Weights of a small GPT-style language model, trained from scratch on English Wikipedia.
Size: 16 layers, width 160, 5 heads of 32, 5.86M parameters.
Architecture: RMSNorm before each block, no biases in attention or MLP.
MLP neurons of a small language model. Each row is named by its layer, matrix (gate and up: input weights; down: output weights) and neuron, and shows model dimensions 0-159. Each number is 500 + 40 x the weight over its row's rms, rounded and kept within 0 to 999. Numbers have three digits each. A neuron's up and down rows have the sign that makes its largest values positive.
After each neuron's rows, "fires before" lists the tokens most often just after its 100 highest values on Wikipedia text that the model never trained on; "fires on" lists the tokens most often at its 100 highest values on Wikipedia text that the model never trained on. A number after a token or word is its count.

L12.gate113:471501478529509517440484450439531567512479495458488520544485546490435540529584454494523514424511501546419502524589501436461458478502507517542508507424476475471416502501583535520542545524433504453457521495463531543504453493468592482513501455591516411485455550458495421532535523538445470448507582461501513451498467503432549510486480543511454475530510496492591483505477487576509536517487535402553501520467494448538487493528413459493538526485516571518547477515513548497486488490503494
L12.up113:476412532479488474476574468489544449457436494450488500546552536512554501484483528486456567493436483549477479452457485482488505493537421407482501473478530444521486521544563497494477529485566535488483518475482534530558521523375513538494486444515486482418511482545494485532461566556491569544507480446521479490499404552593460425500498503571541495542527476478541496529453531505511446523468488516493466386486428519540551506523554460478509496511548550448439454463547522490487503495546486
L12.down113:492529546574498433578417526482495535468525528501532401537472555514497432513534510447491493532551473495536474539565514478503524522541555591500523507487533504500519510550515464537567497451424497490462465443510477463573491537515484444467503535482435557552491482518496462462533481399498504522507504512438478508497564449438527489447545521579508471485434456525529421477473547539565498557516415456504519505456520544538534525424469564495476537469529501506526508523481436482469545496533407
fires before: "0" 16, "1" 14, "2" 9, " of" 6, "3" 5, "." 4
fires on: "–" 43, "-" 6, "17" 4

L5.gate389:519487525490418477516514468491534450434510482501492421447417523543413550463521526550512443489497505553405551467431471574514506449423479490497604502559419575533457484570455504447599518477546530547573471456484540489508561510473465562533523486496407497508501538524531475445470499493465492500573462514530478533459493538501516469478514522440505488505508484556516430447469505484500479472488486579514457471480469439485498505554519539503488515532477500467535560539473497553522498456470536
L5.up389:538441484453499483439477525491546503423437532554566548423480509488500451540510484571461487523521517544474509479525392525539570459529546518496482489501544488445519515537504469523482525446472536496547491508541509443451472505492493410527444543465538586520522471470569491512515548522491469487512523488545463506453504562482502510450444526504445512406525440436492532463473574500517534550532512474544565474558503534481495464458435578561546553508576509417482506495552461512523553504481423
L5.down389:421492553561491525617491429522509490621544493434531502512519520506529499453422450474583539533510481447581495497490585458527562515497502517495448557449565512499494432506514575454457505510482467435474518546451515483524502432482421474509530481564517442512434487520463512524508471474514485566541490465488512526527462488520469483509510496558500529519486554487494465477455476447550506477539488513455458554465587469509529515493587505444507509486468521457528410497485529430470447516534511
fires before: "\n" 31, " The" 17, " It" 9, " In" 8, " He" 5
fires on: "." 100

L7.gate373:488503427488539515477577461472501571495407567569557486459495486485542505474465514487534516488471445451594483484477539498457504492547474541485610417448508469510506503492480539461502514522532503540551533509448508524488502389457495490477461553491525473508490549447520490505514537458477459495522593532520573480540452462463519566498487531481497533414469516477480534479453557433491433534515501508531482513505502509472478521512464467494527545525498509432416466452512475458511485409639494
L7.up373:477574453557591457542507512483490525435497551557546526457447520481521517452514523473507469519450521540503548513490557487460525446594468552500519458489455548534509482511497464478587518481539458516546503509463532527424553566504526466556484583490510510515481491541492540519489577501448484548491580489496551468500488530442470611530476498491520498498512470451492568485441565443464452534546503464539482549464491495517511510535454491491486513545523463444358459462499441423512554489521498
L7.down373:469515501510558434492463550596575521429511480475392491470428485486500463453516505426487501490454545566383552531505519476528502462486506555486444553583516449496497475470482480530487459457448516517511500520507489473452512579525518532548544500526471521519505429527453550513484491518438507467489417487474453459501490570483495532506501511497499455575516436498537502463518460491513520542466437472499503457480556481537475504525486542513460525570572475547507511589586482425472544571465529
fires before: " by" 22, " in" 16, " to" 9, " from" 5, " as" 4, " dis" 4
fires on: "ed" 76, "ated" 4, "ish" 4

L6.gate352:400553461489450499549510505533526555535451513552484507508507490513500507425504479456555524442540478514481524460531434519462513443496512481577486418459454490514497482449494474506508507551469550515535488540476477477557532595535474544419457492486495524547467557541526449536450495509470558524530520572515483548515405465469494505494600495532532504535446539484417466489523562422435469502458534518458551482475569494451584505447465507445483533524474532490524498516569524478464574431511473
L6.up352:520488446474536525583486477534464433517454496496548503513444494567493435488542456516476487472539457499524556483469488499521508555538439538569479531520551492488589515528470529473520536454584477574497432535456571486510466509533495466548525453584465487469495502453486576473504471438502491517498529546516563530470528510489459478580507548537495532508472524528552531519472510585500521484530452517508463507516424421458488430514442499464496390452493497434395496452471440567488481455505515
L6.down352:468477465521473563530487499538510526567472509451518465507545553495515590528537465406482537500488595470534551445511460485455518508504463517554440495519493467547540551555537469496521510534434476485501454530464508462453509501552439482483526508505489545475560467489527481546487559525579491523482462529427559472456526500504383585550546477506482548532456544461510441440524579447529455508499457561492506482486468489453529479539466476483520523499521603507500522448533478371478535482468532
fires before: " to" 21, " by" 16, " in" 8, " on" 6, " as" 6, " from" 6
fires on: "ed" 87, "ted" 8

L12.gate4:436475502482386457538486453463530433453496509489499495472518448566536559536604475537499566576467484508498557506518476466522477532451483472529497506460458535457471531558587587455489498560561483513548475514534485435505495494418478516509457503513463529468529546572513479529532413525495544505549436521524426528512456484535503535498500470574535443510471494528539540451468483514458472479541456527556464472566527513435438491489484524508457580527530505476468502478439542511504580477507567
L12.up4:505433470503452464478526558410462498515478543574438434423556486529536506451510580549515423526503449541519474449460509476471513475472514423543539560497525534441462481494483507566540502476461462510512509465490606447514465460520494462476507474491429512499426492493533524534510500456416524488537510495547415476461541503484527452558459478477489585508495520456536452508488514502462540516545514521491460519560504492477463477494512565468458635506475441518501517512535606475459513489540496
L12.down4:524503554541516473530452405555490488488475483518473504457559498491515472491533503553541565489465493526539503506475531493548603515535557477548522518474478471403531494476470530490488419498501520572515472533497478372556499480556576530501483427557495540492504481560483448550458490560492521486503481559497438539500511558518511518447475545505493449497468452435541546466439513470542467443579419465547544504548451536511463562505518592494439500486555480500484532491498486521539509586534530
fires before: "\n" 29, " The" 22, " It" 10, " In" 6
fires on: "." 98

L13.gate103:439534428506529482472475491522513521548420509536528470501480487455517497419576531442467472573580518459495506448501502472480467563516508487455486553474447476515538611509590447585483505513452438447455567451482488489506497492516508459539488517488460523504448521516500496638549494455573471500543572493499423520450535517460543528510512534495496452521529567530521449466496469555511498549497466404557519500456490527514529395458512511492504518505522529499519494465493470491517559491557484
L13.up103:505503555567523483485492443390549510567537537488501478529510570527507588543537472462529479533575493501485551522485565417519473518439449508502540525490490493423543458413500571411557493458529470520460538471513523517505532503455560529498548503536568491420504494499489512452525518501483482531455552451525548512480498537482494486451597552517514477482492551492464472512498479496532513530454495487517414561529443505542535555474489506576502514522500475425482584554496503564511471551590491
L13.down103:587481479525521527464523556494561532481456511505491506489508426490527546516500475489460550538478540578484459517534585574414506510489548506456492468476582470511509412532552439563533475468445465533527445526532551480499488450482436531533490509492502488551467525542538521530578545464493482425472551458431453484459393500536476515579426443493486527535560547473574562468487489490562506497472529521523531502449464502560442535446462514480540475530504495524494487481478532553465493460469564
fires before: "1" 17, "y" 13, "0" 13, "2" 11, "3" 5, " century" 4
fires on: "–" 49, "th" 5, "em" 4, "iver" 4, " a" 4

L12.gate364:499435544522476533507492571448452584505460519461516510536461507533502506530619512617564445496468449537544509495484498473454486442451477497499470542489499563508492481448471561578541524452535461502580459534526449454517497435482514504503538526551464485460456473525490485501566527482478444493506539520448589434465481489494492486502507512483560537499464476402546479492527592536456508511519492459475455571430470535521515446491558492528541446501403556506528503485476521463499442491524541
L12.up364:580485546493459534448528399553504495496445490407539582412429522517436499468529465499540505509474442514486496572466426492481561423557498467480437522465465474510438521491443468471506567550528512398507510551509442515580496478520500505475485476523530479541511515476412533543457495551502466547491484472482501502470513465498449512482493458485487485531523442403494389547478476454502578456469559518498546483479440479481497534466502487506457457466509548479510481488461487539499558486466480
L12.down364:456470417501514417487402499514558506487472520476519531540524484614513512578534460579478531504541537545494436457506495516455433520484500560443514541502533484501533402466393496485529515461443494459470473504494492517495474516514466449549449481483530529504499506484531471440578494545493460492483546540449526519442487473506477517492521478534552459524486477449476502467441573511531508483544518437495521600442523512491510499512395551477560501476488396444514500471479445486554456528524472
fires before: " a" 23, " an" 15, " of" 5, "ian" 4, "l" 4, "land" 4
fires on: " is" 35, " was" 10, "s" 8, "," 6, "b" 5, "in" 5

L4.gate353:519508641504480542501479468489389594450532463436509565464534444559497473435548497573502532480406555505514479508454537513462541500514449546497499556516443559525478513469460496490494530517574418408546488534523442496519503540526541547462492515564546502522557514542524468543504488501509518470572566569491549527505478526555452512488519485489529404515465533466479493485522517488499500466512508499446476493498480503481464457489522559468524549480425514448477508431425530474533511523530514
L4.up353:534505500514477543465560482526488519445533482498462539519512530489441491475454477542540646504394491432534491476514436466572564509480472535484528490522413512468462477528493525446421560491481503407484474547479449424510498517452570523482465426456514485466487497544501437448511493518529515556533515458482531514480503520536511531474554527541549413481464466556498552473573464449553517463467464526549494479515493474460499554472518567507510501501477537528473495426506538536430446584516482
L4.down353:502545495504492579455569448482495527486575491488481512543490545507492441504441518500543607544409498458561535469547472495539507504496471489468542541538464543459490459488449533503400507520421483456519481528580454429485484489532536533493453437433490492498459509466473478464498505517481510566548490471543543490467467508519555513530549548462563454507458498570495584443552497452520468403510491480559501490500469505480503553495474548447485441522483516585449461411526486517506492566442520
fires before: "==" 29, "===" 14, "The" 5, "S" 5, "In" 5
fires on: "\n" 68, "ography" 9, " of" 9, "lect" 6

L7.gate41:491504523482472497557568527537469500497461539549518479573474454473472474484448530473472471560481515536542526517540556426476486428479484483509588444442507508480504565509510495506471472468549548527523582487519485514567495525421488418520494438479529507524468585522459543589460501497512493467554526547547468453527498488454468482582451481457501517498511551470539528554420491508590509564540542475498494541486573451453559513537444429508455484505462442476422511415542512484517533439491516
L7.up41:531534448467471517490524474444462524483556477524470469486526423532526469471446533398526479465497542533524472474497527448519535629517503470508507526470503513559468482536509489417475523479528481518508495481495471405451452471555536448596526489536449453423485492463588463508377497526474549502553484500509514475520507453522459426461540542504494538487530545468515424497460491467477480478503618422491449518478466527485555505493497471480502456501525489402486490464482559472507558475523505
L7.down41:425471509506449511454445498519546528420513493586461502505532541505533531525487505496452540557471489489474464488471540525533534487543454512520526567448469452535546522541470510546489469527559526533526497518456512464459476491442429501530464514519484470434424515452476566551455561520518570545529528471440559529534482521498483434507516464540553492415597545517510496448477524362557498505460525516509438511468479459534547581510484464407551491510466467568490489476544528449475480528525469
fires before: " in" 20, " by" 18, " to" 12, " as" 6, "\n" 6, " dis" 4
fires on: "ed" 37, " made" 11, " held" 10, "ored" 8

L7.gate414:562505477524482516556460560461505532500403504517550567476498485492549492499529436476528569453435547475541473518533508482466477468472556497610493439494498491537516557530514532516503523465572526439547479550516367476456481500433418471498541500490520530514559494571504459462474506447514589427455532487426520518479458532474530473494524517542500516464439469441495515510461474497518497440476515502486445500516519491594612455524496472487529595488485497482481499498436481458512465518507535
L7.up414:487545544522517447529509440415448549463562494457522575462436450503516498520541448475543477464476554590539472495481505542447512435543479536554564507465405517537428505483527520491494520460583472471494487514468497527531537525525494521467487392525514479515430452481559549460517434457513465530524518545507527462506406514466507479501427496480480494498506473448494531499400501503537463494448529543504541495486488508437553461499452463479499526461382553541483503429508461534546501534473463
L7.down414:498499496520428472521453560529542504486470528474487574441489455522458448519520428562545543501512518496505449514480476457477480505492467462583511525437536454487501501490504547508510591474520528389554539482455374471526468512440475414483559548493525467468484466536473513530496481440503528451495471560481473551560528472523494516530486555518528507476456509375488491518416446488500479416462461498478471556463534480609539487528514557463480535528454539497479546523526511484537460527544510
fires before: " a" 29, " an" 15, " the" 8, " born" 6, " released" 4
fires on: " was" 68, " is" 31

L4.gate308:423507504513502453581482517495447509607485481427447555456530515523471493529495532479459496514488534513509505531447481530531495509477483602544514475448573532547478540508519440495440489507532431499451470493407466505501489510584514533546534556485449537396558517476436490548479484444484494449511512501472479440478368480439499439559487454464503476474474484493499456462553512459537516462464431466487548554517503475468500495490497532461434514477491463493518451558432434492485457438478485
L4.up308:450501452502503480489406533486522492551439466477549529422516466505464499546456539465515488542502467507567507540452509516520461508491462541604549499439534517480523476481487458479436486507479468497526447498431522512494490535577488522544527530448457533424579541484453492524529482425515456465460559568431487439407408472490472453548507454475483498506476487467484515507600505460520512512442430499522544527542444567478548575443467504472485544498491459488508499545433490545486433475462468
L4.down308:559487510473514522473532494480499504406542550546523470546525523516497468476472470529540508444459524466432512491534508452455545497492497428416500505593452452481463510477487562462574506498456495528457565475570474499530502440453559454491469480482566445546443473518594494480486554548511492544503460456586498584512593487515518520467478555544525505495541483524514526545414510532521486487527529502501425417454546496525481437545524453527489465511503513491487506476602517464508558493559569
fires before: "ed" 30, "ing" 8, "ce" 5, "ated" 5, "." 4, "ly" 4
fires on: "ject" 25, " support" 19, " join" 10, " open" 7, " design" 6, "du" 6